MLP neurons of a small language model. Each row is named by its layer, matrix (down: output weights) and neuron, and shows model dimensions 128-223. Each number is 500 + 50 x the weight over its row's rms, rounded and kept within 0 to 999. Numbers have three digits each.
A block is one neuron, or neurons of one layer that tend to fire together. After each block is what it responds to, as a language model described it from the Wikipedia text at the highest values.

L7.down13:539614515417482461474568522557455470504543390457422543484556539474535503509519420517609529455531481485502512548553431509468385490491425425575540463471433551521514510492523562522425452505525466494538506479497550562480419463507546459527598486511515554511523516525437557447508444473530558479
L7.down29:533485470551471524509394477582465554521557648409535501429596540550461498451564500481550444500451528411479551529497513464509500481553538476523453465486523548556440539496504369493539433380546508458519583503426471452455433486621475488500481497453476503531464446595556559496472492491473453501
L7.down42:456566471470378550480507493511475474467515520521539532487455465597565535482527455552394489489495613488559497445471431493490379528507474459407518538563552522427371426433499522576556513462576607552465447449564478548445515525467450434539492496503395375487454603582457488571411581507483484493
L7.down134:521446432491462612385532583604484462455454485414514484548535662490459488500532485492502552498440429534586497542521469565536464495491590480482475495487486482470493516453559562460507469472496511451546582451479413422479485422533467471543431501598448503518454496518485465562486521543426525569
L7.down348:499516528514499452333468463479524488537522590609450482502491557459552513538430430461467491434483568526534480550426499485624524530459630492427506520519597471452554435427511418457568472392470625475453553517501495445470476494519531443416466479485508408549545417553459511494427537547496521517
L7.down662:443504588622491499507524556602403489441406531425588558471588520463449475461567433559477471516463530456485467524512427488527467587486541503566524502447546416548464452444486509460464497561470462518491534524495411372459449454518607510525553453536472533544437597465404543431467469436529480407
L7.down707:425508541489514513363487403445474477470501573490488522500625541462436496479486538599535451501443596520525432520488463525563442521393454410540471562520494539556536501492528523525571504472483405506469575417519604495477513448537462501595482474531573502375416529486487467494557493548487562469
L7.down950:510532516556489574459532507508572490519544549443574503499497444429602474447631576454471460501542479445433544415575523543425504467479606453553502434463432478671471516468464481508605528547487457494496519516479520433489481483495487459421530466523424461518477462529537560450394502533584560404
Responds to: Newlines ending rows of pipe-delimited tables, such as election results, chart positions and track listings, right after the closing | or the |---| divider.

L6.down71:542537536471429499534455515551523447524554466539455470447492501530561488366527549438393487508517482520506553549403478463503496551555445506419483509512531536513549493547510457494492490471482516498518390496556499461596537494514536480402466581497437506526425587468520493449449490439444525496
L6.down110:560371549501572534494456475539506605555517478510572478447441508542488585512508485524547564558491461580537551482498519500495518363534366509585397559546489407503494563471480430538520471484524464507537513536482555532533421485562427544490474458511555507498491421500542475528501481498504486533
L6.down181:424513419504540504561514446352474504482475523533635470549470543520536454402576613494550594550447480465554546514467409488488418492464574592413502522561500410478462429548472532556469477494559438569505505407509482514513454575512510530509492545457496485466557403484504567515575445470439510461
L6.down316:504518525443545526488524580487496515450404459530593448527512412504506426420544504474592531533542438466465483508446512530522495506510435570580484445489496450397591471578457462432436530531512528523465557470534451571457571562471469504435542421511539522505501470468515533552462510534470522466
L6.down461:444494504464386471461516478471414549473390547604571420578490456560551375474500543467543490548467459479599544561460549507442539458511568473555512541557452375432516453489527468538493436480537463522461516535531465503558485449483606540441427509499469371536404517566451544542476478561582499532
L6.down489:495425508504498541531569544449472481561467578471600508545564545495451615472550484532467430473500504469488484525487552535526501389470446465521454459544507574551464520491512549502500602518518476534455417482590406558517487486520444563548482412441548528382456520461538390430475545538505526514
L6.down783:552555517481498549486647546483459540521453612552562540617412539462541441541580476569485523390511483462553467514472472442423520504451540505502632481532494497516449429540403531491524493506515427489480597467517487511487508371488474510454465474534525435530527465530624552505458506465558577508
L6.down871:570546495423520504508542477488467508597439457460535516600526488483563495523532530579436540451555519445485513496551558507548466450482536574502506490455531469530630594499580472498464489461437467436485574500513489502509655440531515517503380516473500477471424524430487447544497515409519526489
Responds to: Fires inside personal names at first-name pieces before a surname (Jonath-an, Jose-ph, Har-old), and on opening quotes before nicknames, quotations or table-cell titles (Charles "Buddy").

L4.down926:429438528466483449465473469431533440543533472548465474506497545574600509426473528381565453542526576618471460532450361459561499544506541518521525460521493441502511531523543496484498481492446568528489441492515483545415485557408526510468585535548366451515470457465502527600610488521469387518
Responds to: Word pieces partway through proper names in tables, lists and headings, mostly surnames, as in Ma-g-nússon, Suzu-ki, Medved-ev, and Columbia Record-s.

L7.down245:573457456535615464411541500491508495480477451484554426408561490505414486503502521420591480553507540410412531452531501517554448386547522556514478589591541472440523437503537530432503408562504484512506623593441517525539494509435486461525615554522503516400459406358512451412551490425445492517
L7.down318:455479474480450542477509459537510464481578485502520540473460466456512495495502483528549452516520504539455468403554537510572551454480512455601425443496549498386552557526519604463503491519524464432543500555490497557534530403499434414421515505478465481473513444472421395497542515596525540496
L7.down400:456464374467504472517478547494511484496470520486454457465496523577481483485571497575480557441575505538529494449424440493490423484597495499521496453523490469525530454456534495491406491396484500487479592361602499403484450488468552468476523490446523531561440432430494575414502504382549493491
L7.down446:584485565532561564490576529521508514495438548552471541581518521525408526423562554521433539505548451467519438535501395586580567595587502418423432465441508584418495425496493517453498487495474536516581543437507540435469477562452428512599473516519487588496532419394494474541470485460379519471
L7.down691:568541466436517496444490505620463535523493459462551480565583549443508455660535512500465477471477484499484462445486477510400471596509489502516518480509568524458533568486553549450465445503525540454444495411593435452469504468491509540553452488515490480398483565531544543539513461482507449504
L7.down785:614514522534423437429496532519580427478498540478449484393474555389566422544486469474505478548558535445525439448475454565509529454554470565514377439471415470509428512466499494519526538449478487491543509460495543545539587426477561529516503488526486406421534439443484482562484545552502568516
L7.down897:431541507508457472576469550476468387601452513475566435470471474524391613501519459502488491484509446547502486440446415391591472496500498595480463483514515497419497561471529496483551556497476449389442432532488452438510501590483519435466431513528596510539566440526602536414446487417545537569
L7.down952:493449613515502544486514465558541401511551505569467459501564441534467510436468517487479413513599532506523479578542482453523547506502497542499497539482516510418454557474519487515394573507477481479467442429433462510473543470511545454420524517423506568534404545555550589479483432469538415602
Responds to: Fires on the opening piece "con" of longer words split into fragments, as in con|sists, con|firmed, Con|stantine, and weakly on other prefixes (ad, pro) and prepositions (at, of).

L4.down75:574503515485566482499517501393477645462442503439460495485503438424411494471515495548573553475480540529530404501469475478473508540333472532504520443575460483510465524481491492514436454488454626491522471529466400592544572558403512532538535429436517466444560555526542474537497534527465557574
Responds to: First-piece prefixes of longer words split into subwords, such as per, ex, re, de, con, often right after was, also or a subject, as in per|formed, re|placed, ex|cept.

L7.down121:525504512491496381504379479481510585517582564553519529502539463604530430561461579428482477456481492527530528454584505485426522505532497488459513542487506517435559450513567571499482434483458459467547539414522476463509482388500511443491481471473613545388496557546508551451548548553609449581
L7.down462:437596492435530509423435455572516579485615512526512474498553489453507493433428481524466528554548503511578556495514507504495512516542592481437483383524424456528483411521584553484476500512507495486473522461389414508451505486508488494520488505413522432406541529522484470535449551485506433484
L7.down543:456538434517429493487555567497434506513518516478475493511511534562500542474525476589443512443439485527562522542458569424514545579546405549496470485538405586440608497524459434545501515421498508623430537506417551592552453507434523424472395484526522537433506599422529456517530476499403480579
L7.down589:478531431498388494501450544467489509552492469473579482315512518467565481501590453517567491437499502458545450457535442461601452411540509539457425512539567512456498504434498453568524527561559426447450466502510509513499475547506553554410540514539503422481430526493507352482562584640508485440
L7.down596:489572417484541500478544454592476573530421511547523496525377576379534457482574485457426407605425472562413505454514565460601500519615472581528489542509482479568590471483437506493477581577520567551541546502533588557579472485406467399481443490480523488509495480477538575524503596513531482523
L7.down723:501480477505469492397493523580510431571473510497465545521430527457586456535539538527474404538417589538377488480540573528520521511450471458514561500599478497519526462475530577488470489452536488349548499514514565456456423574469496527480571451555509497470503510481417413550488514542472550575
L7.down822:448557525526485450524520539377506588415444531461530494568513490473405508494520485545483447426594516419523445514414544362606646638493516547552530487498520429444498453473473472552509565495488418541458558466517514525495467519553460513511452544407514477471499427519505448428521554499524475438
L7.down852:532432507447447434481444477489524569447549552556538456453473571593433475420513538541492566479533517553412425483363582602486522471501497529545504494490496466517476514600592505474510622497523488478431579525510461626448516472480468480524530417532497477454453458467525547494542487516478425463
Responds to: Fires on the word-start pieces "at" and "p/P", both the preposition at (at this time, at the) and split words like attended, attached, pursuing, philosophers.

L6.down162:580427501489470523516489494418517485617473514522632492486602539534484454439470450506485484519513473511467480403511530470479524511550480526504480493485507573474526508482563430522428451565565478514480580432489542427516490423513526443493569518624461433572455524502429460502470438538518452489
L6.down260:478506540514446495487501435425426477440577537550555521585541471464480481499522514505551438521470512545512490445484434553567610494483515491466487497444418480480493547539536608606496457478593523413542458482517577477520469588556542438510510388524478456453552464556556501515506408562483476483
L6.down308:573553505415479457515411474535557537551461510495489496446480501485515550575472475451568469480496539503431473446561585581436451510526568463567541529564474517566462508453548479536501480519446436498470529448533575415543491416444422540447470519515414459536529553577521411512505515509626409466
L6.down323:448467460390474492372480459405515528523448470536502560471535575507481455541563385501585465408435593564555425431621475531528437439514426577541437529492502527473600438522521457599614510496444448451493556528526565494536409488492484545507500487454506473499457547497488467560490572475534541515
L6.down479:496506532572485477634530514462485504512512582482486478469570526482457456479542492479550524506552581454487502553482406412540445419500479573517488412436517526512496605492530487454613554452491484541497515490497456504516498496548546471490498506577495523461511471432431497458528475452421384487
L6.down514:466462593486588450508509467423533522520559559528546479499567502530530560585479393523569469547456560499472408528461548428548486496489532449503504499470544523481457609471554372441580454522580418506582536521515437432608544559490491435488515450558423542518506514438550483483473432498469448512
L6.down843:510527488556517567469467448399531508616436508454524519500422590554570508507541581400424435482442537492484513465504435461486618465463511400550517469513530526416427392519469575524397541500518472527514499444419435495541503531440441498458446498356445559534450466406565461484459520416593490572
L6.down955:426481557412572496503451543442464475481481539480533624489522482455469513531439551552452532435449529509509412492433497547550599469608554458606461536498551480499511482490510454526538561538496520645515426469417485448453464400557479554442556475476536488493519521492473469509516468478511584497
Responds to: Fires on P or p opening a word split into pieces, such as P-rada, p-rices, P-resley, P-DC; also on sentence-final periods before a new paragraph.

L7.down146:522411476405508541527471504513497463506455465452510497502544521414473481529417500478521461507543482519416444428581537436533575529416435483514504417492485606464445435524531498515491569454457474526483556439559499429515522551587484476482495436458509516483487461630552547467552496507569545511
L7.down353:505512500484426495410458445502477490507461538468496524549454607440481528484505523482532592537545507482459455455487541507463503533450556470518513524480490463577506499459505428556445564451515466516553587549567445537431475496521462561552478438553346508439526435420586596455491537466492574455
L7.down441:476491474456500536419585482547517450585529509406466505477556537578521515422554474561479450513478487526588491525471597494506441559516395524563501513490500523528417431466526413485560549487577554547589452518533517455492515490511452443424510487457542530484498556366543490468489411533560543543
L7.down504:614570526591512442519478417491541502465436529487523524496523399493566516489504488493502546526472553551464519418499546513477493409605433483482501569491459422441396574451492404552391380523474479532476507520498479456564422538495460526514454523401532441521497497451571587473525528456474519602
L7.down531:529552465428500508459422537526569438403499478518562461480428396524536499597542509462581552594509498430535455462523462500591384570516481514456459580517440500530513519405514478436416553488560401455506508464518484506538570483415461388522586463559482500542544561486467459519525482501586540546
L7.down536:502491553440537549542552455466462472419517485508571622365488546533425432586434491542578448530579533506480501392497528572423483499487460425377458393598433568510388494544512574521434548445477514490456531576519531507560447534503496510506574564516474499527564534530548555482487495484411484536
L7.down586:447499494427459512526531511550434497584508499528481549502405500569452487447540438583458575524475564527422434571535562473528501472513497480559583557545488463491494468412479501512474498581486542463495462433477502496426500530532461515519493470559518435521549552498414528595529467508564473562
L7.down945:508494427510530484348495448484536483380554509413573469467563488439560547454558522468552506522437545497539469552472521478475431513528451511463435523454501463393505494508561482531497508436433466431475572458510533409430559601497449497421537522463526443558426480549455464541433529389501448503
Responds to: Prepositions, mostly on (also in, from, by, a colon), right after a verb or noun and introducing a date, platform or place, e.g. held on July 23, stream on Peacock.

L6.down44:408449410404532514528527508502517635416513534592443450486572590483493495508532509436505410481599526519486484520413539487457471621553491463530539437519466599460473449494520531596511500473580577460423494561496448486469546517463444511455439497423533477516428476538494571500548470470490458576
L6.down173:544489537401544418470547515432589498524541564558481525440459446548484458371462576553503547489475408474471498443545490485620479532477496537474449462443540610590553529516503475547549479408568443497601576602526480414510424523483453466490504552565460432488610529452428465488482508446485569534
L6.down297:596507566429532533444481520532512489491445455481519464515460520497471477544519529511524461541398451360450535549475477475537488475429504495463471405539417494454535492543473485472457549462546500515526497458546455554458464467576450473503420524550535448467486502455543538629523507497442538510
L6.down302:566598488544460547471554503486550446521503557446551534512460484468503481428587404526583505509430526492514519514512517474474487484530500533443332489503493463503467557529522431537585498598477532598535468478534549452524554517465478463513505569500440446476500538465560465444510514499483468513
L6.down582:503499414549486487499537395442492587416505481477453465567470400441464517454531563550461425511477513515541439494557535532444490477419467531507551464558508580564437518566478523525424530560532405410515544497582512449473482523598453479479515492531490564563500554514567468581574408424529431526
L6.down652:375431520481434503502457393427552491479460553477458523460433470480408465515515379481466434474510547468411557474513498493525426352531537550469423517448526472398502537551577542412406530597511454576625426506483491583532444545465492460505528562460523581441551548439552552471528464406620436471
L6.down682:617516576490521573423517501400487527508522520573484583524480541573471517472440633446476552510515526428405522461568499499578555550529476431450541448548393538521472474513481545522459491518531512448368517436484526526553453568429496479480476491341523519437565485473554526556412494524518622533
L6.down730:509447465401525481490548508495469569500552491584471516495529506500511541461472487537487465514496395488536464505448484457538517511513544570391542522489582565556397498439528539486459498492500461507583485581585488479483492515551442564548540495523474434490502571405432461527452449589537456533
Responds to: Fires on the preposition "on", most strongly at paragraph starts before dates ("On 8 December", "In July 2017") and mid-sentence ("on a sound stage", "on vinyl"); weakly on "Ra" fragments.

L4.down256:411580511611584494519520588458499565471620464508415499524435476486570547531578523531470549467523575393462498461455489532581508570551523437528493490494474434493544473471474475595472465517454557479606391514428465545470518445556546463471547487497412414417569473465465514556511542484602486499
Responds to: Fires on a lone P or p opening a word split into pieces, like Press, Population, principle; occasionally other word-internal fragments like k in Trek.

L4.down785:571438446488412473406514510467510516548508588471384452484522513487489473550399500529543503554501528536447536491458466511556513445490466431510523497495569474440495568450523510384506490485489439514530508442399595511529548443451510409492490405512533552465411488492486452570486505539511466393
Responds to: Short consonant word pieces (ch, d, z, s, me) inside a longer word split into several tokens, mostly names and foreign words, e.g. Bur-me-se, Ar-ch-bishop, palaz-z-os.

L4.down99:551546506448467389419465431547546435542563524552516405495480454485486498437472588561496551494595482482494531539555591470600400446457387563481498478491573481432521531475573564465396468488457489455464421490507448578470481553503455478422515496515547492494593499409410503508468543556448501403
Responds to: The preposition "in" introducing a year, place or time, and month names after "On" or a day number, such as "in 1921", "On July 13", "16 November".

L6.down83:525455486436501566596456597479569545566528449565497474532494512482525546458535487475570462468518518445557533535482610560555548459504528495596547500453369557609507625498533538498558605532424452535535526471530470560523471470517442474495456478474511522510516547520505352469513460507481552483
L6.down254:487565463480550475544451497523637423481602527464544502473445534469518479547480408449556492522544502501483530485480558464478581538445531549508473519526492573528437364537473461541450511382501467591550514487474526558555545542482417546547486441392454523438540515482411494456486548533537459449
L6.down516:545575506567513501494525450493488502549484468545461543397510584547536484520530531482530480519537515443494445513525596614539499476463540510500432403494438603574481424513465569520433495526477537564530489480514548540486455454504513544514370429371453480405488476464557552523414446518477454470
L6.down685:510513484480467572465454554544565488630532368524506547492479545488493505557433510548572522544467626466456522491562520490505500435512562446436398483446482521438483528484537506572493458517496461428548575533467534471505373534504458512501521458533564469584502397560458492551403509361594441492
L6.down687:455478490463490574482542510461605437473569505492537521583546411461488427549577554507489451554463502510500486440524457562609445472489508443493429503448585481412524496499468508466529487482492475479497549530456500463473536453467434590538509551450501530463519462584516589569524441418579532488
L6.down782:509524438541474587482510536526520434554470488501474571486505494475487515476488395457408500491538568490512455564537494521485339510511517534509501468636448448523515569574574499471518503592555556504493487500496445563426479483485507463513421637473479496472522484514513436455457475491568534512
L6.down909:538573472440498541499475518558499477534504473593501526495491486433499522591496486415551422471489516441501527560528444476505495385457556521527488448515558514406492539576403536453430516497598567555500552552545484556488450495538502505522497502452498477523474435417564590503462464460566621608
L6.down1015:491557465543411548580525437531544486479524409496482537467486529531519475419440558513522473491588432519536539531546490492586550460488591461494539351463500580493422566569449529471536511433540528524567507473527545499455374547491480462571431502516372480465381453434466569532477479513606426429
Responds to: First piece of a verb split into several tokens, just after a subject, auxiliary or "to" in narrative prose, such as re(tire), dis(tribute), con(sult).

L4.down996:470546475428561529460569509480534518438577487408495475508537408485453526498616440497502533549418491427497494587426532416557519454501492462495503492493474480493513557505493456469581484515454476481565393421472452447490543476494513526466491433535518511517503556535468512576467430494537422437
Responds to: Closing pipe or line break ending a Wikipedia table's header row, just before the ---| separator, e.g. "Pts |", "Votes % |", "Agg |"; sometimes pipes in data rows.

L7.down53:420550498425524429468571466417504552494484532520500469525452472570389551559502557529453448554465457472420543566467542485436410521483513532526479477529539529550533496458485455444469527517524551451464508466481577449460498327424465448591524586411451514469473344503479561523487527502436581447
L7.down72:560557485490508566329520406516467449422643442476558510484483498489402488510547500526545428575487574508426479487494481460589510463454490527447504423486543507514427542485491504434524545511529482494559569467522509448476418408519566447509549566505421542467503483471521472573493415524555575498
L7.down120:587440495466480475431493549475528501506531541539530510447561544494473539543532481499510451510538513538484477528446516463499446487541573511540477513526581419547544545461533596476473434504582515574465522584457483529553471579476497467495492499638582431424537511446516607452445570492497542464
L7.down452:498580555412526487491476474469546487418470520497424435497530486383532586481503451465483550530498440497470552544570627508522516540470492487544480537560468493487476477459477500480490442476546505533516465472464492533640494409383497481464555529478382435493533481484489512525552509508474496562
L7.down644:552498539387502521485528451476487549522529548449579451494512518606516454521453452493469586431486512490561583464443503544415517493493431447407499457411547442539561580432493529504450505519461553545542628418468532500437456510444524511497525551600489518476541522523524572494407445577521562486
L7.down680:612449439488503426497485555494469518562495558491395454414460461547493562650522519456388488469456528503530504559489439506436507572475558561466456441396550420489447536492527470538446441474438518521501460447526575477487438473512480430448519602489509524455504447493530470529559487512489456629
L7.down895:565485464569431602397473530429460497464477590521486465425413610401518535541593521479570486448445504486477465471518514572466489510485516435589507505533526462413497456535547597578525457485519515492555437441503516452464395595453546471538528531440479564519452567492565514495515533580573557474
L7.down1014:554645476453489514425527498540398454534529470431457441471472479503540534570516583469543436506454529457443423549478483573478516450578478466542473502500551482557444534541575500505554481468440451526561542424535541452466553465571525489480516509487590557541492468536494540444439409455570523485
Responds to: Final or middle subword pieces inside multi-token proper names, mostly people's surnames, e.g. King-man, Schut-z, Wal-ker, Hitchc-ock, in names and tables.

L4.down176:597552465395491461513466505442493558459545520464476489516556471583498543480526510447580502510477387461535539465572515518508472492479502467487555556502468486623601470532462431483587615483533477513544526508541437562493426449450588515471399495572506526524481507519533555499534504519461424493
Responds to: Mid-word fragments of longer words, such as ni in Unique/United and ur in neurodegenerative, plus opening quotes or parentheses before a title or gloss.

L7.down31:550523543481540476447490646429488519491571453405446449415564438441474495449375474534600450406507559463468518493473517515609453562520516511390409488450540531537585506503459493537494571427513523469453494520466565533478484462550472448516437501536503533526588476462528592552469513505466494572
L7.down207:466582488532487494466546537539516442580517496560523473432517523556504563531510404512456446558465502502493623478498495534494509439415468525459448475405524534424657488562517505550508588452544545536531583503443444514628558495467488426366513549441522495518609501464509483549471495514463494484
L7.down223:488576520443472564380439498537521452490519487537464539442472357592610549461444405457391601390509548503471506518512526476476519539511537480454468486523478455446517533462555511448488494508479551533552560514519531489505481596543534485516512499583552446452510457531480583513544530515541564432
L7.down273:455605410521454600493492421484409533481526461527481498511517443490521517618520563526519503494484481504553511482484453557484506505492496541488572557400481455573536435442468636473495602457443463463503488547553496463517463576458476572475506546429384503489428572443475578537545457493462563418
L7.down292:589577418499549528379473519513564481494437484453538510456523501495553518426561521453473500514475471503505526573402493514548530431529489528530445467444413424593513540473516425461454564437530482462434516383475552480496534591511448474316541437559501496582487609540554462489525542472473583482
L7.down475:483603471463564631427585520512436450421414498540528469420489486534544473459564540422558568381400543646566551498504488463478487474523513496509456567511424379455536465556438509543524458473488420479474439499585524519602564539429582489438438562455524487419432495488466463528549452483554435472
L7.down537:451611420568476571467447488508558500490533448559600534465604510577516554598545478547429467561515416453559510573515485556591510470483449495485496535542490560552499482501475436530509451573388447401410563483434510469496539537489466488393491532483465476536529406578421506544428511530459534499
L7.down812:475521507524532524391500582548524426544518454409511537454461531504524472502438475469536470526433516445463390535537455469518526478483455515578454546435477563570500517529479474486480557562548503455561544507512578470449519540521515459525497494585463491522415449494463614590448521456417472644
Responds to: Opening brackets, quotes or hyphens right after a name or title, mostly in lists, starting a gloss like (Sumbawa), (English:, "Joe", Robineau-Desvoidy.

L7.down142:418581481428530441497430418446532420493446472448510413528406510428500515549521470575577411474466462455453447589548523516479436504493529437536559535555511530525499500535445478552591500471525593530488456485513541493571488479547472470532401525547517589500449555407505487482533448575454551476
L7.down325:425514495475554518526443503407498512536496426532490480519458385522495534567505501517513543447563480370518511428487584475554533415505469443445436461549436426567486502547516454467567457456455502518467527485513434468463493547469500471514384436483508567542525448460499623498520440561359548460
L7.down425:457519494574466412472459548562429515494406484578527533397461529513426613534499606514396519482514558497455581573499483486374515417502549537464559442492492478605461455572459454571532462617571504474501449586478471499481608498489465511490390429535588448524479400574454467486489581544495484503
L7.down500:468542476495418511501477544479500518407436445501527422523590449543482601523504465499489484568505480479415650449482445638609439623528554446512543463499513429532470546395472439497550497571495459469500546478506498447543469458485531501522546465506542532524555483483463622466507418507525517441
L7.down629:534390429459508518468501475531480542541501516476512461454435462524416516491480465533517450499423536474567545552377458538489489491478509513474500521449554482501472598407525485567492542536509484526372569497490487517559458465491524483585502486468489500525461478455597463488548484544590441380
L7.down741:564454602524495481655480467471413445481499393481398443451403504359566451396533447577406508511552441541460473506468454572515485466562556596517528475472450545472470530530477529458574565377486556463536525448396500515469495472460549548503518452534496504487425467466487611560624406519500439580
L7.down861:491534604485483498491499531488486548501589525495548422427465461416525611518431520515523480414499537490430477556499533587518531483481458454536453508593418458506497480439509514507457503452503559594480488429438511536481535453494612518548468519497451467413435473467554488554473422493496548442
L7.down946:400469514544576527449436556536436573512514563469561406417499511490475546522468531465466503483539516434527503515475523550585527494536427535525476544579593414471501562512467396560559580443420438535464523528506441517563443431514539545470461561497478505525489466435550571511607501408488523561
Responds to: Word-piece fragments inside proper names, mostly the surname suffix before the final piece, like Makarov, Shapovalov, Nikolaevna, often in sports tables and lists.

L6.down7:564484470477513483364612493479492474423451445465469505475537584470540524490550492500448507535464524416452537437566602380490520469582545507520489498498546562461490534479423420519400613425581463432524551548532513511468565542523498448428479518461495411534499508533647492507500585524506525507
L6.down220:556477475517490575513564495481502580554562377549461491333556547491483501571531489425415583511547521546489501492561560540440469501587509521522533470479610496569422468509548552500460521497507470434501516512515530430458492545475475544538367434523486573557533569539549497545429509498490431544
L6.down632:500582516530494476445488526503590499471587479506558436543505423580586460561540489526525473501498442520441447462495434476597391572535556460496536571498457557513463556500519541521507444500522391458508545466431382497500505474457498450526409574566428567451465538433573512588460472574553542402
L6.down694:603470554465564435444477438532505568481451468546528506594571459452482442544538514461551518512545495464453464447465568420414413476467408474482458445498451456553558525524559462501522530481493506488492545546480486482530441449523496511432540613496515492471615453515392413465515468559556523494
L6.down832:521503524503481492417448503464474619480466462452430635614489465584461555467382582484457539403491466543490497515530512478460529553603388483503460506535445464471452490437539545543515531543475521597575574503426437519488497516597453531564466450505538446476497504427494497440460474538467571502
L6.down882:578497482510557532452481517459492432549486530551466609482576486480389479484539408500503461486540523493462459518553392505573464471520532509469472531519517507524560497542567446623491490438527498598505572484602567446526532513497423534408455485440499533483483489479533474480472550528480491447
L6.down887:416522609429478495460460442447537469485459461593499426491515568553524480404513567563574568515500474405462541535496525488541435504511535550493445542458489531633514544556385462482515518456471525542474526454433507541460606590467546434494470463608488489388578524508522497515503536419464462555
L6.down950:558519455508425496566446484438508532595478484496560589443440477497517439548498569535502475446506487601458402500505427525539529502513488602536456443498557491577513534453443587427458543554509559533560536533502554556394567469589499517514415434535569558579518474467495469509483492598515478466
Responds to: Line breaks closing wiki table rows, strongest after election-result "Turnout" or "Total votes" rows; also sentence-final periods before a new sentence.